Part of a small language model's weights.
Size: width 576, 9 heads of 64 (3 for keys and values), MLP 2304 ReLU, vocabulary 8192.
MLP neurons of a small language model. Each row is named by its layer, matrix (down: output weights) and neuron, and shows model dimensions 432-495. Each number is 200 + 40 x the weight over its row's rms, rounded and kept within 0 to 999.
A block is one neuron, or neurons of one layer that tend to fire together. After each block is what it responds to, as a language model described it from the Wikipedia text at the highest values.

L3.down904,153,207,196,241,228,231,198,193,165,226,204,235,271,224,232,196,226,237,213,224,157,203,249,157,193,220,197,272,246,146,182,242,166,251,107,139,194,157,213,204,243,184,147,249,210,216,191,203,199,218,197,192,151,262,203,196,235,188,196,230,174,218,225,164
L3.down1846,239,155,189,141,222,259,189,178,205,140,263,101,191,227,218,166,226,144,206,180,141,201,156,133,161,193,137,237,174,172,231,190,246,235,172,243,184,297,266,160,218,148,323,227,148,205,150,181,206,223,231,210,178,163,226,217,201,168,264,208,209,217,188,200
Digits in number ranges. Digit tokens inside the second number of a dash-joined range, mostly year spans, e.g. 2012–2019, 1968–2003, 10–12 mm, 121–136.

L2.down590,197,233,248,218,171,190,199,170,211,187,130,265,163,238,253,166,248,214,222,220,199,204,209,206,182,160,188,144,186,167,127,196,164,125,192,140,204,248,244,253,204,258,169,190,165,208,171,219,231,129,221,264,133,163,257,201,184,243,251,268,188,162,214,162
L2.down739,228,214,177,147,139,244,219,223,161,114,142,219,193,226,198,141,164,141,167,158,228,196,185,145,137,170,139,141,226,219,154,176,147,188,202,195,257,276,212,178,160,216,235,204,237,117,231,123,170,130,198,233,103,204,184,159,149,220,193,201,267,206,169,223
L2.down1521,219,200,213,216,208,293,220,246,330,165,171,225,186,205,203,209,203,203,133,222,210,201,128,167,195,185,199,135,191,237,202,171,149,140,204,254,108,240,258,198,136,178,165,204,173,246,184,169,224,289,190,274,199,283,180,226,208,249,233,261,214,258,121,195
L2.down1623,177,191,190,241,172,204,171,218,173,187,225,182,202,202,172,269,245,176,145,193,199,132,186,226,238,187,215,215,166,164,156,272,174,204,201,267,226,281,221,257,193,208,146,202,197,224,206,206,229,117,261,199,203,201,150,144,140,285,155,203,160,212,173,144
Digits in first table cell. Digits of the number or year opening a new table row or list line, e.g. position 19, year 1983, 2018.

L2.down97,167,145,213,232,255,134,262,102,230,223,168,211,156,186,173,243,166,190,192,214,223,130,190,138,230,233,155,198,209,124,202,188,171,156,170,252,214,206,233,265,170,136,227,215,252,195,205,243,181,205,200,210,262,218,182,195,139,206,161,167,235,179,245,172
L2.down705,289,182,189,239,241,188,238,168,173,184,229,169,206,221,164,181,159,225,247,217,264,174,245,161,229,189,273,205,275,175,200,156,255,196,154,198,196,267,225,233,181,128,145,141,168,190,146,159,240,187,244,124,196,224,186,249,235,209,173,185,158,172,235,182
L2.down825,130,199,229,235,149,206,236,174,182,221,164,200,195,224,181,246,252,194,208,220,239,231,256,143,168,169,239,246,247,191,209,208,155,185,202,211,215,118,168,224,207,165,248,159,167,201,199,215,111,175,228,247,186,209,120,143,232,290,181,170,239,194,246,156
L2.down1752,172,165,239,164,215,91,197,161,208,140,159,98,139,217,177,260,210,170,207,204,157,195,180,192,234,219,172,248,200,93,191,232,195,145,158,264,226,144,183,252,211,212,254,243,185,131,169,191,245,151,178,201,245,181,183,276,240,224,197,255,192,230,207,246
Infinitive "to" marker. The word to right before a verb after tried, attempt, managed or designed, plus modals such as would, must, could, and name pieces like To-unkara.

L5.down583,195,257,200,200,203,203,233,274,154,237,212,245,252,238,179,205,211,216,170,190,230,209,205,101,190,212,271,147,226,176,248,127,129,152,180,180,188,177,178,152,173,193,185,203,168,220,200,173,196,191,245,131,155,142,157,194,284,196,236,223,206,202,220,160
L5.down826,182,155,229,214,207,128,285,99,146,212,173,136,143,207,158,181,241,177,219,229,149,174,197,184,212,180,237,160,238,206,183,242,208,180,99,243,232,190,165,212,198,117,211,187,249,177,180,160,161,164,208,176,227,200,142,161,210,268,155,200,211,163,226,165
L5.down1448,220,137,258,243,190,155,239,160,211,215,135,201,151,229,194,209,166,214,215,247,235,185,197,228,252,245,220,180,207,125,208,220,186,159,111,179,166,186,260,184,207,169,224,200,192,240,182,199,179,172,177,141,194,144,297,295,225,251,145,211,262,106,150,243
L5.down1478,228,229,269,207,145,263,252,218,189,247,202,221,204,266,206,199,251,174,148,153,216,217,235,163,155,247,233,208,146,172,173,188,115,192,174,205,255,149,207,200,204,267,271,247,186,181,201,207,227,145,169,246,264,260,154,158,193,171,191,144,169,226,219,235
L5.down1532,211,173,200,169,209,207,228,119,217,125,169,256,257,133,289,209,137,221,233,210,230,254,121,161,237,152,172,199,195,185,190,203,252,225,221,187,209,189,231,161,133,238,178,137,179,122,198,188,189,215,187,178,250,222,203,128,147,217,214,205,225,148,142,239
L5.down1843,245,268,228,201,156,182,166,160,197,181,220,256,164,228,113,208,204,208,199,163,140,258,212,203,152,207,193,265,189,178,152,198,152,290,143,182,197,174,231,183,203,273,222,237,203,240,200,143,263,230,206,218,190,216,180,166,235,228,227,175,230,188,148,207
L5.down1992,241,181,208,221,202,166,119,223,208,137,164,240,225,165,210,201,226,156,150,202,169,170,216,138,200,229,268,276,146,271,207,254,189,144,196,186,172,224,144,185,208,192,135,185,203,162,210,215,208,261,248,225,221,155,247,214,173,157,216,148,178,231,217,225
L5.down2072,249,192,193,233,217,256,277,216,185,200,169,247,205,196,133,128,245,138,157,206,187,198,190,241,212,310,171,195,229,171,207,193,133,237,187,263,215,204,164,92,240,185,214,254,156,179,165,195,153,182,145,200,116,221,196,205,177,222,269,169,181,241,123,239
Verb-expecting function words. Function words that must be followed by a bare verb, like "to" after hope, attempt, decision, or "be" after can, plus modals and auxiliaries.

L5.down185,202,158,242,219,169,201,263,183,197,255,196,164,283,256,201,170,216,227,239,121,235,239,111,164,246,210,276,153,147,246,154,187,114,204,241,104,240,211,136,146,241,255,171,166,151,109,176,193,257,298,152,255,198,187,196,190,186,167,188,166,100,241,237,176
L5.down520,198,256,228,182,173,114,172,232,140,253,188,193,247,210,210,213,215,258,185,230,187,232,209,239,260,261,243,160,208,224,253,130,256,164,146,118,178,171,247,172,264,236,241,189,241,121,212,183,200,175,120,259,192,193,156,185,172,202,205,243,265,232,260,205
L5.down1025,173,166,245,257,188,252,192,166,263,191,201,168,231,148,154,233,123,165,197,284,200,236,195,221,211,232,206,137,194,206,141,248,289,206,203,230,220,239,205,176,202,184,194,182,192,220,222,115,216,239,196,258,139,137,307,232,231,175,190,204,189,280,189,226
L5.down1326,230,207,243,207,214,211,153,136,215,202,194,222,237,223,180,259,194,156,197,271,226,176,185,153,217,167,226,166,230,200,215,98,261,202,209,192,233,203,201,184,280,198,229,225,147,175,186,191,251,230,180,206,195,179,170,146,195,154,281,230,236,149,119,235
L5.down1444,180,167,195,144,171,213,241,177,190,149,176,259,228,249,184,209,201,186,193,263,246,187,209,116,272,171,160,144,240,187,127,179,246,187,111,187,151,182,209,167,233,110,217,199,143,203,181,237,218,246,195,226,143,235,186,170,195,115,242,178,186,215,248,174
L5.down1492,174,194,201,160,179,240,256,135,236,207,194,240,208,117,253,176,237,172,163,219,220,217,219,323,210,210,133,185,239,166,262,288,187,196,198,232,96,181,224,154,143,218,178,187,153,193,196,157,200,181,226,213,155,153,231,147,212,192,138,181,223,153,238,265
L5.down1894,272,198,197,139,223,209,230,169,196,236,255,143,194,228,177,213,184,178,234,200,170,177,178,149,180,198,289,194,163,207,223,286,158,132,128,129,204,190,180,181,217,235,195,227,250,214,215,196,142,175,239,178,213,96,253,185,137,224,216,188,232,210,191,235
L5.down1969,210,78,214,170,137,182,175,188,148,280,116,194,263,218,239,229,191,199,197,245,262,197,204,147,136,227,143,246,212,232,189,195,132,192,180,151,217,214,270,188,226,137,222,183,265,210,227,247,181,183,133,159,190,187,230,204,152,197,230,219,197,141,245,226
Predicate verb after subject. Main verb or its inflection ending right after the subject in narrative prose, often intransitive and followed by a preposition: arrived, lost, retired, respond-s.

L3.down1738,261,172,217,248,235,264,281,203,249,211,128,143,174,216,168,203,162,154,255,201,158,252,256,164,195,154,177,182,192,171,184,183,198,200,225,227,192,206,174,232,234,147,228,190,256,244,175,235,198,127,237,230,166,254,162,188,189,217,122,175,231,175,232,178
L3.down2005,199,135,183,222,209,276,212,195,219,166,178,183,162,228,182,189,116,234,232,138,186,154,175,251,205,195,162,215,176,229,207,210,175,173,171,189,258,166,247,208,219,169,217,275,185,188,216,175,284,193,258,290,192,230,213,211,256,111,147,177,230,231,135,190
Pre-verb infinitive/modal slot. Function words right before a main verb, like infinitival to, modals, and not, as in first organization to air, would be, did not mix.

L5.down705,195,108,206,196,111,190,227,187,201,200,251,235,193,134,201,227,216,177,222,233,250,110,269,198,228,144,189,208,217,185,286,148,169,189,200,233,154,273,203,170,185,222,234,222,136,248,241,220,236,137,228,269,221,257,176,223,45,256,178,242,173,190,181,205
L5.down788,214,228,180,191,127,232,171,195,184,237,205,138,217,156,171,221,179,219,241,177,230,218,198,183,204,202,178,170,216,241,215,209,238,250,228,185,176,268,237,239,163,141,194,228,188,192,167,161,129,111,212,201,207,174,187,184,165,231,197,147,140,158,214,235
L5.down1178,191,225,237,209,164,241,256,232,197,223,238,172,147,210,225,191,181,269,223,271,114,208,201,152,223,165,228,228,190,220,276,209,225,201,236,218,225,124,195,207,162,184,217,216,192,268,204,180,187,159,180,202,232,183,177,212,162,233,169,179,241,227,237,197
L5.down1727,111,195,78,229,253,183,236,179,261,246,219,214,190,197,173,206,207,179,259,135,184,227,196,203,224,224,234,162,227,207,253,199,98,217,264,231,91,90,154,186,204,236,227,205,244,118,206,211,196,151,204,213,198,254,145,135,224,214,248,250,186,180,146,164
L5.down1883,142,194,227,132,178,210,193,158,238,201,124,159,174,273,94,204,171,171,171,200,157,211,146,251,135,229,180,202,185,168,162,210,238,193,185,216,170,194,141,227,220,189,241,231,200,153,181,298,172,216,226,251,215,185,198,239,242,181,227,198,225,106,144,177
L5.down1960,219,180,206,308,162,236,216,252,130,203,154,176,206,159,175,213,151,176,202,207,213,176,178,184,184,166,167,231,161,231,183,182,236,211,218,263,235,129,191,189,187,193,229,229,176,193,289,177,214,243,178,131,207,158,230,260,195,268,233,233,148,152,182,144
L5.down2019,165,133,250,233,196,252,243,144,268,149,213,156,185,186,261,152,224,126,175,230,224,137,193,187,159,223,166,224,275,213,266,163,161,234,276,214,183,184,179,250,193,174,173,153,155,201,288,192,256,197,252,179,230,192,167,157,95,193,187,201,156,243,216,208
L5.down2130,152,203,195,202,121,190,257,141,204,133,163,182,215,132,225,231,233,175,213,168,193,219,190,224,224,125,178,176,170,174,172,175,203,185,201,164,223,189,232,182,231,156,216,184,198,213,264,194,218,206,242,162,235,216,202,170,196,266,277,243,225,212,245,142
Object noun phrase endings. Final token of a noun or pronoun that completes a verb's object or a prepositional phrase, often a plural -s, as in droplets, him, country.

L5.down36,289,197,152,249,202,183,266,229,220,191,200,161,234,194,191,190,207,220,236,269,114,150,160,144,142,219,180,170,261,156,223,118,192,184,174,206,227,178,236,265,197,220,269,198,242,211,234,197,204,188,177,163,230,228,225,190,249,174,175,198,249,153,248,168
L5.down194,155,212,162,132,175,204,288,157,145,132,197,189,219,165,207,184,137,178,116,155,203,295,206,243,262,211,128,160,210,155,267,243,167,182,168,192,212,193,187,238,101,244,160,228,181,238,247,139,182,243,160,207,144,189,235,249,214,258,173,167,223,193,259,208
L5.down411,216,171,214,258,162,270,220,134,190,238,152,224,166,168,170,274,146,185,201,188,95,189,212,205,176,223,211,242,219,143,205,127,135,208,185,228,183,192,175,274,222,109,197,223,226,192,261,137,188,189,243,224,211,228,237,195,257,198,232,261,163,190,206,175
L5.down677,237,193,192,209,101,153,191,199,191,183,149,250,159,180,177,160,171,234,255,205,189,202,131,189,156,154,181,162,294,211,194,167,212,211,197,160,151,174,238,251,233,212,207,182,191,220,197,274,186,213,190,168,189,182,223,182,231,182,182,170,198,214,199,173
L5.down1120,145,154,182,240,276,272,148,191,226,212,175,159,182,232,153,204,264,177,167,256,260,252,260,234,153,247,172,222,191,223,248,243,120,204,149,195,252,197,163,133,212,215,236,231,171,195,206,220,237,252,162,234,196,232,206,169,214,237,119,169,223,212,193,182
L5.down1309,188,193,249,208,202,147,170,125,175,206,287,190,208,220,188,241,249,241,213,165,159,207,202,168,189,228,148,170,187,185,142,194,166,217,182,218,164,243,181,252,138,281,278,190,176,262,197,207,243,238,187,196,204,200,193,160,245,173,168,244,221,184,226,178
L5.down1853,242,161,193,203,208,128,203,234,198,247,221,180,237,157,194,221,232,130,300,160,173,230,195,184,153,155,222,221,208,182,139,232,194,253,171,203,238,235,283,193,201,185,215,232,174,233,166,176,287,212,159,232,196,207,174,179,207,166,198,168,237,185,186,222
L5.down1940,162,191,212,190,248,260,145,252,259,150,200,139,235,208,211,211,188,197,187,196,153,211,218,168,125,184,193,167,197,87,291,212,169,164,195,134,191,164,258,199,232,194,239,234,252,248,250,265,219,230,160,175,254,192,195,239,207,228,228,228,204,190,214,89
Digits inside numbers. Middle or leading digits of multi-digit numbers, and the space before a number, in tables, seasons and dates, like 2012–13, 1892, Day 2.

L3.down427,194,172,275,155,255,199,183,234,161,156,219,188,164,231,174,118,139,194,162,209,265,214,180,192,168,182,139,207,195,202,211,183,213,203,220,193,224,277,227,247,150,142,165,234,173,168,186,257,215,181,186,191,196,215,248,157,144,164,166,177,267,132,153,210
L3.down759,188,239,190,164,113,214,206,203,219,293,187,206,192,112,211,170,189,199,218,172,190,154,171,183,195,255,182,157,253,185,220,188,193,215,317,209,195,163,154,209,220,149,225,209,178,217,241,195,136,191,260,175,199,182,240,202,147,178,235,188,243,230,234,234
Main verb after subject. Main verbs right after their subject pronoun, name, relative "who/that", or infinitive "to", such as wrote, took, composed, gain.

L2.down827,224,244,204,218,246,203,175,185,168,181,212,242,195,117,172,263,187,152,203,150,179,151,200,165,189,223,216,151,251,158,229,189,231,197,203,204,176,229,196,180,244,139,136,209,220,211,144,233,160,144,192,231,213,217,251,164,217,197,221,243,169,187,183,163
L2.down1265,231,170,196,185,212,90,244,181,227,165,192,140,170,139,157,184,246,200,206,190,248,252,219,168,184,181,246,184,244,156,184,229,138,198,197,212,232,214,193,204,189,135,102,185,223,133,214,200,142,295,177,230,210,230,206,243,86,195,179,183,269,179,204,270
L2.down1313,191,183,219,189,212,242,190,176,131,185,131,216,220,152,176,148,233,244,212,231,269,143,191,227,199,245,191,198,197,198,193,186,240,204,189,230,211,218,246,269,215,209,154,212,224,208,159,202,198,177,205,184,182,205,187,274,108,160,197,179,198,261,215,164
L2.down1538,206,126,202,217,173,123,198,138,190,132,156,173,204,180,230,350,188,209,235,157,259,199,248,209,179,164,236,180,178,209,194,222,174,157,224,274,151,228,206,224,195,171,163,107,257,197,184,203,272,199,175,211,203,212,210,228,233,230,213,267,170,194,253,168
Plural noun endings. Plural endings of common nouns in general prose, usually a bare "s" split off a stem (organization-s, composer-s, court-s), plus whole plurals like teams, books.

L3.down109,142,174,130,223,198,211,220,160,240,264,202,175,246,154,205,224,147,190,258,191,244,192,154,203,281,190,181,123,207,186,281,137,261,184,181,189,260,203,248,242,194,170,242,202,204,205,203,203,199,190,157,268,185,158,188,159,301,252,248,235,204,188,145,224
L3.down820,184,247,203,161,171,211,199,286,204,244,195,224,209,240,148,255,148,213,220,180,336,232,249,203,199,253,167,135,175,166,190,153,311,210,146,248,161,260,134,160,244,209,192,182,174,251,199,239,201,170,206,248,214,183,202,168,179,186,207,258,193,206,151,201
Plural noun suffix. The separate plural -s piece attached to a noun, often after numbers or counts, as in photograph-s, vehicle-s, novel-s, rebound-s.

L2.down213,230,154,162,226,217,298,167,127,166,197,166,215,261,196,173,174,208,180,192,232,205,264,191,204,267,252,176,278,284,233,189,213,168,125,201,273,249,193,156,199,158,160,204,217,239,221,166,254,230,190,212,160,138,165,178,246,127,223,224,192,225,141,303,151
L2.down224,156,179,235,240,167,209,169,114,201,153,175,246,140,120,167,131,233,120,245,207,191,167,195,201,240,165,243,258,175,246,158,171,154,213,221,162,193,249,232,113,169,235,249,256,216,215,309,246,227,151,189,220,242,236,202,211,155,157,193,203,219,256,181,215
L2.down699,242,230,217,162,171,250,175,177,212,208,189,210,202,185,214,221,190,168,224,202,270,248,268,233,240,247,192,183,270,258,247,205,193,201,245,179,206,301,212,198,177,120,189,229,172,206,268,201,198,152,215,216,169,236,198,225,153,187,230,138,270,158,169,286
L2.down2105,172,127,250,197,202,191,265,133,162,234,258,166,133,166,176,149,211,246,183,159,204,164,221,151,207,207,139,194,295,170,205,251,206,186,153,211,216,248,220,168,278,256,171,218,183,173,218,234,164,228,210,152,175,205,200,181,244,231,196,224,251,189,116,242
Main verb after auxiliaries. Main verb stem or ending in a verb phrase, mostly base forms after to, modals or not, e.g. protect, specify, have.